Part of a small language model's weights: rotary positions, 10450 steps.
MLP neurons of a small language model. Each row is named by its layer, matrix (gate and up: input weights; down: output weights) and neuron, and shows model dimensions 0-191. Each number is 128 + 32 x the weight over its row's rms, rounded and kept within 0 to 255. Numbers have three digits each. A neuron's up and down rows have the sign that makes its largest values positive.
Before each neuron's rows, "fires after" lists the tokens most often just before its 100 highest values on Wikipedia text that the model never trained on.

fires after: "20", "9", "ur", "e", "ri", "or"
L3.gate566:109184180133136093103112139161086110144123160096067103086138117120100146144159161195093136138127126089142124164105124088157078108122097094095153087131150091124119120081092101180098089115111115052158201111143154100136109125078095179121172158101135107041105103113144127127152123104103147101131110068157140098135116050166108181098088135159153133129123137182117105148153073098170147117123135180136127116215095104159091115092078139141153110042119132180135143141152173165150200131129158081137106101133160152080119090128128153181155163145120125142209174141152108108143096150078092116
L3.up566:144131123129185062119128120093113157125103178098125104142075125147090126069106166110120162100101119129110178113120162166094084149139110070131118210164078070161113133124074094139088125156118150143158180099129102155102113155109121120083118146162188127084152146168111091136147166074093085075117130073151187199123158141160200168072167140166103118136109185142093088107128162159145138158075167146144163118130143183107049127116179150152146157059092056165109184111157150148133147086121175152100121137109150101061197116130090176150144153136121177114120114106146095124066107113143120150
L3.down566:144150118152086167129131140094124124125166126090139108110180116135147141160132201114171118154156088134124079064161131135212104133071100170113070150068082080159095103147126108183108176143137126169143144119114181141180107175104138093213119137143112071102132176158127109068138129144093132146122141153117154153097192154125115123174159123110109088110170066125161092079135210145133116097134118103107086079117075141083059136182085100052182074169136170143126104139146169113066142127126150183099174164132128077138127148082102126103135094087109132146114118168119126162151091133188154118

fires after: " |", " (", " I", "|"
L3.gate51:157173047128112114205104121129093199174157171134115114125062127078102145153105124167180085094123180146109110102112094066114137135126100197096132107091089141164152150099112102136095114120079119133182123113139107179086103117087159088125180087045161113158116146187166169136121084130116142069077103134095142101145156147178095102124072192099158138156190082193077116118062140194141136145119146139126106117145142101133134109146162179141115135133148108139117052110116059160127084112172171097142190110126117127138152152122100150118107088160131152155117138122127145132111150179135100115
L3.up51:152160131107135147150122123140146069122135206142135076112071087117144125080115135070112093158111121148125092186201180175156154132170255133151099138133115119050149097136106150146134146099135134097127097142160123144080109206100092123173095156086186158157137124101135121109131129113105114135090180103104084132151104106157181126169130183090078101087060131124123169100124125177079135147052125105119102143097150186157156135100117128121172094127102061147093133094106149090156143134102097164096144096119178070136104122134131148073139211105086124090099071126147163141141125087143116155
L3.down51:147148086146095143153127138164098118108123102123105109131090171129111142160173107132097144056073135116205103110144146097098134144084129137134123124123162133135081131184171126171133048147106091058152155086093104054143163146103185148110128137118142137182120133120107126118162095129102149152084068135104116096171156118136152143112154116102111079127122113165134079116173099057101156137114139129151146115168137147168152161097185189188115130140130133150100138131153095166132086191115116080170138094157161166122097127159097104103073101150098128162145149136121108155130129113142108165

fires after: "ol", " C", "c", " c", "ar", "re"
L3.gate102:096100140173114102174086085081118138083135097102115124075077063096161154121146078110072112143162110183128115097144132144109116132067142170087119140113150156114109106163133117089125094127078094104116175124143175112143161146147125154119153075137159091122124120113140175140192105175148120134163149093136067114141128132134163200106139107146138166126154155122120148164163144100099114154159070098098160201171107098123145120064107196139133142062090160111136124119147101120117135149121119129087163174170148110082195118096101085128179150126137142134142123203191088065098097135079145065
L3.up102:067126152098120125177113057018134086094161101127119187064091138088145111116124103142131138146133121134144122150123113148137093101069095173081182113120119104110111144151124145106148126072134087116126128119153096112106148120177110127104129101118175130128110140151127133112126146147122127138155145146075118107137168154203152163115120120114108174119196116145160169166169170132107152140138124116061131158130072121103127116111164152097221128135057170125130161037134164164136166188108094082136190132142217111133120173118153100081179129161157118119132133127157132090113145135140086114
L3.down102:160096100080114126146159152081104153092131196084100104129100101112080154133139147136122095180140184107180129112109055089131134148135120149125177092116134098114209156121125139132177198130101125220179154176179133109154088121130164111068071136148134127128124114120116093096072142071061150123094184132074100099086086141157144148078105122108139138126146106150118117126065129171143146065027146087110148103123068105117061093149106160086130132136100157137167171133159119146107130086132125113158130119114104141120060157118207108123072187120092149065143133103131103154131136128189151091

fires after: "e", "at", "or", "av", "t", "et"
L3.gate221:152072129136138103160094062121115166100078144147081114134178106137115131125154147185105162159100088112069084123114139136105132114129131094119169128158110118183116132102161134121063127133098095116151108050109115085121051101151129068147141113114181138153136167118128151110114062078147099136066148150145096166157128187138099152146096077166123099050132137174128110117228135109118099185129123092187154092096161143168103145097131121121108105124142072161105181121110113150076103073106147170132133111105162090114111102139213151233151095114069084144156189127120148122121135174145152153
L3.up221:100158150145110125163111096079091117139092184129135130144139122111116131108114154110109120131145154136115082132081099147155164114166158136111149182161109111145134103155103117112229132102110182113119097134114132173129061102176118123131135112118110127144114074163194113104119140135131112086131126153078157157165130122104091102137113138135088159168102117058170129070084155123113107172152100150125173158125136140139102152089156159157176074080126074096121155155159117100135139151147176156168152132128124111112087118085158191163112158152164140168159099079135087175079121153027164106
L3.down221:119158074074133144120105159176171057101093157135103136127154148155134117084094096113154167082129068131112163129074126150143075132142121089152140102121148082154172117114149118149075171134132142098104170095143104116184107112120184138153099129154068120121151158127132111135096176148100146144127204107128162100168122131147064138147101151145156137102108129106034119161086102152127152080100092118101154103084157126130072149187086160108149140198127111129093110105080149121171183079139112155120153123106089107107097123174160121123170029140116133133181105138147133100152135107189170090

fires after: "r", "ar", "le", " I", "v", " he"
L3.gate14:115055192107124117123093115117183088102157110125156170180156128116178156138140171114108075118148088100138100109052109141135161137163087073129074093091116102068082185152114140115116122143077144142115102114125161162091090128121101195175140112151178124130123116139097099048205109110138146092127117084169127106086158160183101188105120173117095100143096133112096156149175103180056168122112151099158119200096101127131115117115140092124118142099103080121180124084107159120137133110151099152145178114156079043167084149123086144100106174118145110156137106097132125130089064139108124132
L3.up14:185115167133165109155091168120159091122122135131145131143147129047101209148140195112154124162155135113066142176187120172131060117170136133147110158119173092145119231072151096121144147159101155130133110127097120111117167131131138183143135149155180133165149114078146124079094100138105123093153122096081092107123148111095126142145124119083018114187087112107195119172117165114147069106157145160103139150123132126108137091133117096135109101102109111136166047125105122148155100105140154132095089164179147125114113158149104112083089168128139072128068089145119151171121054156131143124
L3.down14:096139095140078161153144120173098155087141137097099131140160142104123073092115052153158163102185166115145104114105141109136188080113126160123164127134112152150126045142122107124151196112144095118159159134137124159092025125128100071154141121112130105151136129138096139196143169165157129161107138128123079051136157114160130126188134131124157125056137161153070120129172125108114102153139137115122163125145169118190034159175076210132147152216135157147111133178172099111117135136082125153115157080083114106161136081121174129149098136120089138131131157152075151130078200119114133124

fires after: " J", "r", "an"
L3.gate530:150144137122160132189109112144121104174117162105113050110116057184156149148121102158140122183136107126139113119151139094143086148141146126133169136166164135039160172136138130066135083136075144142124128124126168126111153148123134082092121111088137119178093111136089198134191135157144130104116118019202145129161122068177138161110091147117111148162125216128143095151156117137122078117171160099099136167158103084165094112074099121084091170104122151127100072171136102192128126128180066151136171196146187123137121114156127188183137090090163146121103111179136141129137157147116140135
L3.up530:170151100091144137095067124130084155170108183107139092127087123108058179137138064127086102138096166157094089125147183037130138128136134163130135188121127174086127160154146087072217101127136122161111124132130111122116161141124080103158130144131126106122131140113108125111140077125050154145091166094157154116155155088198189136127107162068124137112108096120144151138151165109169118164102130077124167148188156091165114142083145144106082131100122095093131059105164136078123168106140119158125093164065172070122130142179129168161149067150122116082118093202093129158085167094137127118
L3.down530:116130095193168158130133179119162096099169138054160113201127149151131108207109147139159111158102124157119149144131134101131149106135154123172126115185198109102080139125126124152113172139091089175176095107139107126098101056116118146098076133135106185076102121101108098122087134169108100122113097162116139133108088182141124112082177108155172064176174066107092140144120127173132078161113107152107158086063137135153081089191192109153127087153153100121124133138118146122099137143139108134106170142110146171149086136124109153177168130131133128094109069143128175036181108111147142170

fires after: "g", "us", "f", "at", "N", "et"
L3.gate697:138173110121146138092144091120111130118059214120108144191133122126103183092101105085127155142079083121130104113162120170111124095149126129120087115076129101089134144111153130098094139140128127122081152037165136124091111089158125073113122105153096100126165096132143177110117179080143122152119148208110071123146151157209104092111087109176061153167140077136126154138062134117107193151091136104154138117119129114092086147129159138094168164089120117137073150073159161147137109127129131106125155096112117116182120139153130157121103171091035086125055143128114149134133134160133108142
L3.up697:109124181146165077105101189083073106180140128114122126112110142128114104167163120085103146189106139102128141158150107136158160100152180082110103160136131144098184149125078083136111133111132145168059127113075059134131110135162171158140125143170089132134155093168108189111164094131142112097118090153143124150111101060197169086211107125094146110172142092142067162155126150097136174143080070161167082178080184135121149139084114166104149150075167099124110123127121119084107098145132139150091123130106138169174060166150160124160146184141100182162166163113106135178135115124140148141
L3.down697:096179135062093181121133152134135123125147149178182104110139186141139164111104092153143111079132179083031126130066139168077050117121142174090134119143146155113117117146134130159214206104168106075186148094172152132111150141039080105164169147122140122166144146089088092133132132111142160102166154145111085127124185153094067151093109117153085131144076152140153127130120137205109072087132117122066172082080115143087149162220134116115171143162128128113126126155122133134148154095147133189118106095143121137082156101151064133147150087159115101133152103196128098086099178125138159106

fires after: " a", "d", " A", "A"
L3.gate488:171080124167120123114134105131067140137059117143146106150150168090117160147155093106105130133100105203083100163193113130091138113116142169080086145114085164107137160101163098113141105131086182127118141089181130148102099075119151107123155093146144134153135092104158087090154128145108073120153108114166140156151114205151125114171137097138078119122162164114123087086153120135137125098122072076142186173124138167108137165111107158119118101062087147145124058073084121055102115128109099157073119126100163123156134133093136148108163086073146071083134080119163163146191100123108122126
L3.up488:191113168079130146130132148131110064135127071120129156111131144064211123133134121194089161102106071090088126124093107119090127118125084132077108121194128175111086168089145119160115119137171161077111146097166183114104126110103128120165138108089039121145183079154116135082163113133049073084149094094107118159173168068133095131153090109134097137093130139087138108137121134098167097101079118135128131149174126109058175070147120160123139110099089121175149144166103121107178087151094121154124106089151146107119124125103132104099139124107136154126124067096147116137164133145113076107
L3.down488:134149090156118173186154145129084139122067039146179129155096163168113154148164162120171112094101139135150093104110150162149138140134130125109162093164045146120115154122189126105143148136116132159108134108149157106107158080143139123126128109166167119182072128206112150200154148087149126134100136091176073096196139159097087165190145103100125079139155082103155172118132153113088111178104137085112113098129078164119129147150149126145133149184124138121104148126160107078132110118142100130092107083106135145111148051182178111134160124058172157093097134146067208152136174107159086066

fires after: " ", "0", " (", "\n"
L3.gate118:169150126109136139149183098137123137120127145126115067114104110074164076138083128127174107122111157089116120078103086164205085122093141116099146109093128089135125144126131154123067125101091074093162145081159189143115154114058091076168131136081157125116094119113067105099125105154227103154155145113119119207133165196113126085096135148121118076136157108101172124146138058091150134114138114140126124108071160123159143098117075141067153121106076138159117117113123166119160118056147121137136143127128091189091057042149124123132141130099156076151109152147218137070154108158138197186
L3.up118:093087116139140145190142091150096163144140183111139081133184085158129101116078128101170098152151149129062147129105138106111154103118117114117134124160092058121169125127169128173140135102114077079175167167125143131139092125090091130162112182090149134070044140114098099147129145163070138139172142100127146151085096152099139139108123144132124125123148137183148157104098131135141115089165131201110097125140119108164164141124123192050164048108146128117111094161064185112100097121095160154133157118167128135106090104096154118171177115135132144195151114133125221080139102117144157167
L3.down118:086088100156126175063115204103144102138202118151107162083106162116145167121120104123127130042131092149115180169141143144147131147122088189125041138173129112128135116136133130119134255149181071126111131118113110146129134091090138147088120132118093176139083129106113153134089109131117101139104151134097103100127097138143152118186143154096155097067117099141114140119069164134124122155142138135133140142136135104090090109246147104130126151193129164101112149102123121142144111146127125151116117142104138137160184148108093137104123113117120149098118073135129089104176054107115174153

fires after: " s", " S", "S", "I", " I", "art"
L3.gate331:173107129130099174217109114111125146118047132122141157133155104168109156117080116097138114165069146172087081071189130104171137112112124129112148129127146133073143166131112133105080108111091100113117102074131083164136129090111132082109184150126088167143142101121131101129173159121168112125154067076162112050168144106155101106159104169108104118148182125133071171114137138100152161099122144099104163122160179154136083081099157145122166094137097172169094090138149137166129210126081084096097105072100197149137130162115159130091095129162168113091177069181155131124159164078090085105
L3.up331:161148140090153162145159103112116132103166103098124147147158162122158101105163160138175167118081105112124196194098106154108075151132139103118065121110146099072178119129093139103177113093111118156111128174091138107116114154064124140077145113073108097137128160139154164071107193121096099141066094174154175120135123114180128098155172102076085075089099118188095135102132164115176126078111146139116080089138146135126077120095138105141094121112139079193136105082149098177119091130129090105125094161115124135135185099161151145116128137128179127081144074141171165134182107123177058128
L3.down331:152087107155127155097161119168149093120118124130139119139181149158092115101174070117096135102069165064168176137151136111086156152165129056109145131155124066079178185139132142110102117121119124155133108069146107140100171129129085108196127201165110103092157145098138113121160156144121105099148132101168083172121140132089112118187135143154175177074097074110145116196062088170113087084110106180117139093072094125040118121186127050141134122175168103072126106107088085115140127155144131132091127100141178103101119110101129165139087111137078155109165148135060144106102145080113099189

fires after: "ou", "l", "r", "t", " N", " n"
L3.gate195:097069121136149104116114183155149168128004106091105162094143126148156125121149110190119140131121111135060087068111175179173196121098080173130124111144127131131207132104164058084135125142176132114120057098106100143173128106136143117157094107130115124113116050154126130120142155097192131108123163076109131132113127058179103109125100109141177162194145082120093155133092096105099169120169175107144092112113180132126125148110140090131094115128127150145102162165142147143131145114157167130153191075128139138089107142102098150139146136113152097123137103139100129103132143096141158130
L3.up195:179147120124140071168138162147088089099119105105111140077150124097142134107116144132124112089149128149096141125105134124138108151158148121122106113127178190150117127126147104136118136114141145166128096140080136138134182042132124080089136141122148203097112150106111067116084127103163181061060130144156142037111128123119118185127187127138155111077113141192096174099107174114107116116128126175093118179187143196128044086135122100138123121131134152102044169137154165179150158158116097187079153094179146096089187122132114123129090076148141164078088102131111149147168093162175104121
L3.down195:176176129106104150100130147124144165149154173150117127190084096103118129110141096143160168147080122162129152135175082159111160135120143094116140132127094084100185177082132152127083109177100083173133068077111139118095098096133132095141116106103055145087147154123145135149127156127107096123141141131154065127155126119149143164131111098151153113134159056131160124154102084065097080077110130064090126120073140142130164074103168115087132072134166098115201133146110151167119125110159160112152125103142109146141083145148085112133155185115079100169149110176118171110124165153113063157

fires after: "r", "ar", " f", "0", "al", " A"
L3.gate629:153144160090073065147126175170163168174080137131134137130133097107144147127123138125154138093163086180155146131183071081123107141078149100138141141154092134092028192157148138151099089129112059111132161153125122164133098138101132128160185135102110066188127131075149122077173120110106143124114105117139090132153116042160131176132136133099205064099120143192125142183142124081092129172091196158089152210111113113103179086152088136173083151122093166103177157118136130115172134136112127110113139141108089090114155139175083128141105158099189146116097146152172154081093109129124101132
L3.up629:183133136138136089101138146106123162155104133124122152149153131096094123112087173097122109117071134172132131164182037160095046166098131102117111176172086155115076160159153149126137116119101136070141137153111144124150113150156124170123167088115140094196154074105110108149154112096139079140173134090153116139191094148080137119128121105119113121192139128122134152135122147139111144133151119139172125186087102181078116086122085126181114125112131135060115110133157112125111135122085080122091091164128073163116145122125118131184141200096161120109156122120194054053162091130119220120
L3.down629:053145107096118132144168198135110171126114105095123141103159146168096141091100186134180101144061098143113114080119091124160126114173163090124161165100107140132167113134115165167121109151109113129125147125073140175143118160084164125176142192149153117113069112175128185151081180076154177105052080103095169140131093127174080115157108139156180091119101156098143155103102162121153137174153125134141130161073141133110122143091110160112098187168160124182148129149104125183141097181145104053083135056115152131092101093157153155107102126120125177117099151093108181150165115100163126117

fires after: " s", "f", " a", " S", " A", "mer"
L3.gate128:141133179182129117194106141133128141166076119128123167125160108114102185104104134072149128135161082158099104121176152141169149106059116126106105162170076121131164150118111110125153071140080103083092168120163158134140083096130062060067156126110120105128159070156103158059122175155132163134151102134149166131116145128096109097168097142139121147130209114115087094118115082128158176125098103103123087175139135159142171141091065155108098116107129130144093071176072156121151120075156111095067120155154177132145125160163171084095083119162066092107148167184137094092137160149066101095
L3.up128:134074104114095122100138088195067119200136102158075126090137149134127160129066155126123147105118164126107158141192133063117102126099127121083178100156096149089138154145164126114112108156160126104073142051116170115122164177107113075069158101113210140112100088144121135087120110158151098066141093068125105106144107120131077128111120144153147110137167167175072151169139120144150098119087122125137149150169107131114081149141100055190123131136151138189125106132122077125153110137109063149124073118173172157129133049159096103101130102109157141051156155098142101156161182108135127114
L3.down128:192165148122094164149090095132111108111120103179082199108093101157126139121069087121111148121176153101144092151114162140145179168122148114150172148121122136166119152135133089133153132133094162089144144148136122146083101074177147121095131184124188114157108163146095147148135125149136140054122094112145112084136162064117117151134117153118132166084092081107107214085166100159188160093119144088189148105136155120181132115117194006138090101158124107026095138088145082103077127123091152114125165127158135140119124136089148150133120186126151089099120175143147154129127128122178076106

fires after: "as", " n", "t", " T", "es", " Y"
L3.gate18:128152088051090118145107119172134171123082195077126188128150110128163137125109186114149081171156118155091159097153117134182105096105126123103146136084115095139143080099176139126136107154123097143097135087145088134136082133088185097116156144154156159131140103089176116175168101127154116156144143125163115111132107195080135121083086097122161145138170125134035181056126113134092168159081130093140126164125109168173073199077134134039148087122084141162110199162121077163196109151104103169148125102118148131142142100146158149157144133131117074107132101150129109103111159124144130082
L3.up18:104094135142105063147192142143099140190082159105123156158128057121148134114131181161201132191145152102105167101117098134148103172155113179117122077105115157102145087114135125103146110106120150142089158155112165126100104103126165085121145136180124161148107135123168132113168134168108141122101118110164162128107131182218104152147142127122136153117147130122057114092140102139117127126081182120139139039165119099176104192117137151099137100095146138123055167174161100175152091175098125228145087083114119097124147115143140137145114087104107152175071062127110107138094161154142146106
L3.down18:173119104149125143113127169151153102122139093115107102149081200145138140105147112121104135163115122169135105133143058108125146103122110146091107125093177134144128187101113099126119216099118092131143105127136153161114073119149108144166151124178126120123164149117141131076054122082177077148142176100125149106104154156157138160113117162077101090135144116115127115093133171185112104079136120139108113150103142146102132119201145152147168140142112141135178105135118159101097214116110170145154160195073099158145080192114152025066199139156131124195123076114099114112119132090132134104

fires after: "r", "es", "s", "qu", "x", " O"
L3.gate264:185163187087152130108074147050151151124120121131149103173173112069135157119133137076116139134104122134174134151180138154119136097049111131151136104140079092106124161095135092118096050107112126116094133114157127166132097135191107140117145133098092149147123101073139100132176151110095158118129098056168076130106086100179169210124132106137116136111123118122133103137142136147087141195120161095135146123122153089118153117093138132119160129087123158127169123142153135148192108141184066094061146193130126177142125118129071198108154123079174124159087151144094119087079146124094184122
L3.up264:106080153101100153135131068170100106154162086182125165065097129130129138197118102137131139132160136124145143145106141091097138101149111156112124151136159181176121121179152072150189135077134154107155160142135128090178138160147103147148189080111088138127139115099126192106174098151117174127175109069128149168167101090127130100146139081155212148152080129134096096137113120170116088113164144076137135139172110089186137179160181143145122137069122128101130121153110126133120117143175141055158099105151123124088164081150115165136126051164129097108186129116126104199102123129094174131
L3.down264:129123147185137157147146147154117093142169072152127156202136100024080132132143128100140073112077104101177175174121094185167143153093090151133128106080172161101082107070141141149089156183105091118082132146111105077105131121160108170088112110117138146138129162108143137086115128156085076141089151095054213139123102127142127161121080155107131065106136099130145053123121103090106112148158151155125152115115166095149119143159152116116149070126092095138095127120150110118113143207115106055107114109117175127164114224173121178159110087121066128105172126161132141119184097085121128175

fires after: " ", "|", "S"
L3.gate122:116159134063114115133144076109127133138047097149144154180131101107137129149129091137090111148111171118086086161178148126209084143131130132109143115106186189135120152105080120174070106150165101161116156072117166172071103086147168080109155056086094124171160129125177156156131187108201178112138083117151142096140089143141137104117067126107105123199142109127135151159092059088139182124147148117098141144082151169133162130122174165136147157100114072220095110147138115134150170125112161161147126108139123143197144121136176091162162119131157069145108159150143143185114137138054120125
L3.up122:149124102124082099175076101052088118119131133150172093145183105112182178147141079117121094164157168160059131152168175133113148125150100143119100102169071145133081083099162142111137117112215135130125195106131159096148170166149088098068144097132054128123106078086098129136121121122126153118113088173182127139117172135143140112132111148142131173135066170093154102163112167119169146147101128148123085122141106157125089114145109143087133150135163113167135153128122116097145087174142171129090233124152173156143097090138164177076114138194176092071146133101139114139131129087153135154
L3.down122:139088082090101085098120162082097086117116181136191189114071128153157134137128108187071137116163136122091124113172145183130075135137166106161149121109173126171166134136100111141099196110138154066182155162130089138139099100149139098091177154144061142155153219114142084160163131171124124092155122149133097162150109116145110116109174166125107118132164148142167110082136060109105149161156165145129139107123127164135204190191157163116178115190107155164168169124146096096162100075127156135118109105164149122101139149109058116135139152113147155155082111107107130120084165148113166104

fires after: "m", "c", "u", "iv", "s", "im"
L3.gate335:151137151108104172077103122129120115190108127094156166162174157117116142131149071116118129108123105100097137156158148065096149191106089204127102094130106148152156147145097168089159096105133103100087134076079196157157123127108036162111131112092119086150165088101158134120122187113126092156163157118190150098113137095105067117175099103126077144126139126132196121119137156122231174092114086060137122158112112101102047117074102139114143129065091154128073133181145121110165195128104107137045154143119154179087153075119117154100128166152149087063154109134143189102122112161075098104
L3.up335:118155135173078107136173171119192136102103144136115143166114153129139145091180125122102199113120150155164126093117128132123086126144156126208130129118177183085158066170124097130163129096084105154083053201131096105085180132137118130132091207124125141110137131155187116138142083123106145145118157154142169060143119191160113141122183119120057091085065107096103099136167155124080154180121060117196163137105101093071080170140131152145138132165105105172132126143139111102164132102159151156168148134138165125136130128076169159064057103118121093100180107095076145091128138132161131126
L3.down335:120131128144156086116157138208097112131214079154166118116159154163091170160111130098061057091124173063125111140101082145157124090134110109107135142114132070122123150145201188135061107145118149134121116159120095166106157180137169165138147113079163138101109136168157112138175143106104077100073087075129139118101060083094128118175090181083088102140137158173112197096150134084121147056123103230134165113146155138155182089110122167091129118081107073086158104064151077110146109142120072141154143180162147069139123108182123117097092158156121144142122195104155162115124115164143119137

fires after: " a", "r", "s", "h", "c", "p"
L3.gate481:122130158116103113127078130104098161124098098058095150144138112149149150152077092074104071142117083149124101156121159163139141138084112141142196115200114123106117124150119104152107109137106129080054073128163205153173136130120101160152138126131115071135167071159083104072189195140152100124121135113140095153129096098120125079196103100111107099137177110072098150127122160098122132109178112077149120144128132081139115120121096148101125152117131126102144102135186156136164103057180133109032133168110173152171133131176183107079165101198122083074060127150158093120100147087115095116
L3.up481:120143068150138107110138164124140124104136102108170067156148154136126146127123169142160162044191141121133110130136120137079051189140175172118136078149091117151117125122142090195038114065140135132128196164151148096102196188137144084137118101109128139118082118059127135118103090110082148070140169105155154097037184142163136151117157078152107015158144159115118156138109045130093100144139139119103123121164139100067122102131095125112068134132149183130184136137115068127140145146077120097138105167123101152097198144103127151129080086104159138109147090123051134078133096108146160156
L3.down481:121136145087146143164127136146086124182105076152109117186044158123138157143117091108176114085127090110125123129106073103174113159141099192125118109125066145114075128158116211064143025122071116137153102130111072156112136124141158097119136142144153132163130087156102098127114167132173075095141138113152151116171128184095106095157172127119195112152105066092116167107161158140178108163102125101105109090129159144112163152027089166151090068119151128113154099112151131089122140122114122145139056139131135136111179131144151123154091105077130131161083164077159168166132152160124116125

fires after: " s", " S", " f", "c", " b", " C"
L3.gate49:108112134163126094181053114168144124130131130122147128137194091115202098165112147053131096139124153194096152130163075130112129084075141142170175108128103141164099165140120146124104098155110099143107153145137097182198125147093093085101136139113140088068104063177113145086120195096129112090109103115161138131149135083124118126098129115148080121097189090154102071169165114168146172082175067144210152113164165152145122100092086147187116161112114174149082108129123134139174117107128141113017098172136115096188180078153080110147123087147125141147142193118134137080130188135083166126
L3.up49:141104171132115121160084149187109127101126113110088114182138103136144188117154117094186151121120177122096146136152077145143153130096125153177124070155134137179113156171164167110128131133124132150169136133073106124175129160144092094125121148126140086061108087136097178162114175089174103056094121101128158112127100060115104108064183123123108116090141126156103090199163164147086158090125129130143158094178157167161140069164114155114148126141139099133055098129095161107132110114105145143066095173136086098160160090105111141129176060136147091109129204105160132089111149100148138143
L3.down49:102068118079138107157153061081117116160115093106088128143104124136080119161094108078057127125095197082172134100094101167141113152167128102081171091157186128118176109143186132133188226100134159151103111167150113108147122113124100139081107157145110134148089099139138070052123157147137157166125140123125147092122179135122127176147078122137122213165090165121160126136149126104106085126123094114206137130059105161125118127158161122131093051144117134134117143108140104125118111092162127158137089102175166125174169120121125147133085160142084111183131138165134161135109100199146166164

fires after: " ", "en"
L3.gate559:110099075126086116173092099078079122099148127107159082126140104156189109148099122122137080179138111062140082142142122155194112138128109151132090086142098166133112160091206177128076106112125088085090181164183161168154109106174119129158178066149097082180102156129091140103154128117157107103086085164149137155151129106116186157076103106109142110127068103119172112169076131125114151084158139147132077153162125183101143136146112180171164119092158193150181097147120156159110127121120107164085194164132171097189156139084063073089151107189145088147129082129132170122161113184162116109
L3.up559:084131160101128120206098094160050111118127159100138125136156098133150132157106097132129105122129086055123116161125085173134102132170114121102062089158087171139119152114214145145051125107106100122102183168156192173131071078103118098163161076139059120156116165112070126157150125119139120110099070156138186138145142136115174108114078175066113130163088132123149086122090149154131131119144163145097106127195140146093139181149150157148153096102197138103140087143136102146097166119073108158107176120166143085162155112082104148108085143168131075131104042094100163149149099164148085143
L3.down559:065072143127095160077123112164072083128164126170141159130098169129119179138139102148102127151066139080131111133118103171167153145145140158156112111066136135122177134168148180152086167129122066045149145074121124115122123139137073109172123114116201105164124141117099093178138084147118110156145182103095120138108121116118094093156120193113120146113127133154140134112145123126043095141088167164128105146093083180133128190181085181139120113142104113125122140133143099085088122121150112088154177123103181108129132079126130140118123117163117125116122146115051168140169096139120140142

fires after: "or", "t", "il", "g", "c", "ar"
L3.gate372:135142087066097116151096065140145142181119082077148153162136136164129149121131111178115099174191127126156213085127078146142127133073102102139187133036123180168177162100151137131176103130085102174137084147157136186153132101132112125175117081143153083103134133144125107116102127141194112135166119121195155122132120177169124159135162104124103152087189165093089119124208134148127144155146096102164121107149113152092111131152133202102176102163086092132049159146134146137175112203133157152115106135115140146152129126173127132104119149104163140138167164112133080155144180092181114091
L3.up372:156137118113119144116106092130237131100118182149137157113122103093111120104114132063135129114181084079136103131105110056124095184145093116125158185138152107120086196151073119130181108056061128130121159116127177112098128107131122098146113108071157146159115111092165151077143114164115085159120112143133143146135105118062138154143091142125080112136128153144148054151128126152056183191130197103122169121091127155097084155112107123159096154126116101072132115144122062131143140085122094128145153141179118129112203130166147085148088180109124122153137120092106114151103136105137145110
L3.down372:119129119137182147215144153201104117127125110095105130096125092152109118095137116218108159104103104103072183086104117114137104148114150112181109114077137146114102129121124131145136149151111137067124149091094197145143132140086106144166112086166106161125099126133132079172102143126108100156136132145126132126143102142122128129145177139104155114060144092091111162100121077104115167064145120093124135080080137109176070238148075114155142092154074051111174116099103131119108144079129066149124115104118149097102084138159151115147178116091077152126075098113184125148140108091109195135

fires after: " J", "j", "e", "en", "it"
L3.gate32:113119063117093093110106088104090140134130161189119117091129091111131148151094100110147120175091136112124091130130127109198118134125195121199153173145066118085061100162132125129088114150151053109130054115129068122149138130131148109134147088146181114186173110192155151144123113127107131169099034089157140168135114070101154126171101134072097134149141115138147078133121095125109153146155212093129166138163120153102081146098124148140133140103074112137115077135095171135143117134118039103181146163101161129148130127150103103183156129148093162085138144190121053126035167127152147136
L3.up32:080112116113083054120091124110045110068159167123130146077080108081133120169114091103122128094140183151033166108132107119176122140162143118109067100184127174164160070164142116124215129099180084117118118164134118098198134120112118188144121090146156085178149122138118148129119101144088097161144063132086111161128109145122102133124133187110102124175119121086110101164106130125108129167146119124157144120171128137131057164121114089121157118103066135126137105134155074087199133136124073085157106097091100185088160040160129148158112094093068120116146127096073099152061097108118175093
L3.down32:126129168151091112131131177093101129179125128111122167144121125078107118144122190097223160163105129119123120131128142116158148152100073110140130155158160111113098115137122154166111192108134140125143124117142090094112083109164114147132090081128082109083153090125134148120109128094108140101162132149084082128139145148090081121141173161153140126096142151104160071178158162105153081159155124156141186145130163099120109030154154100152173109146176131159167180113121120084129123137104136138145102148123086177053110128142145157113126115116072123059126094083111087107207129105142110123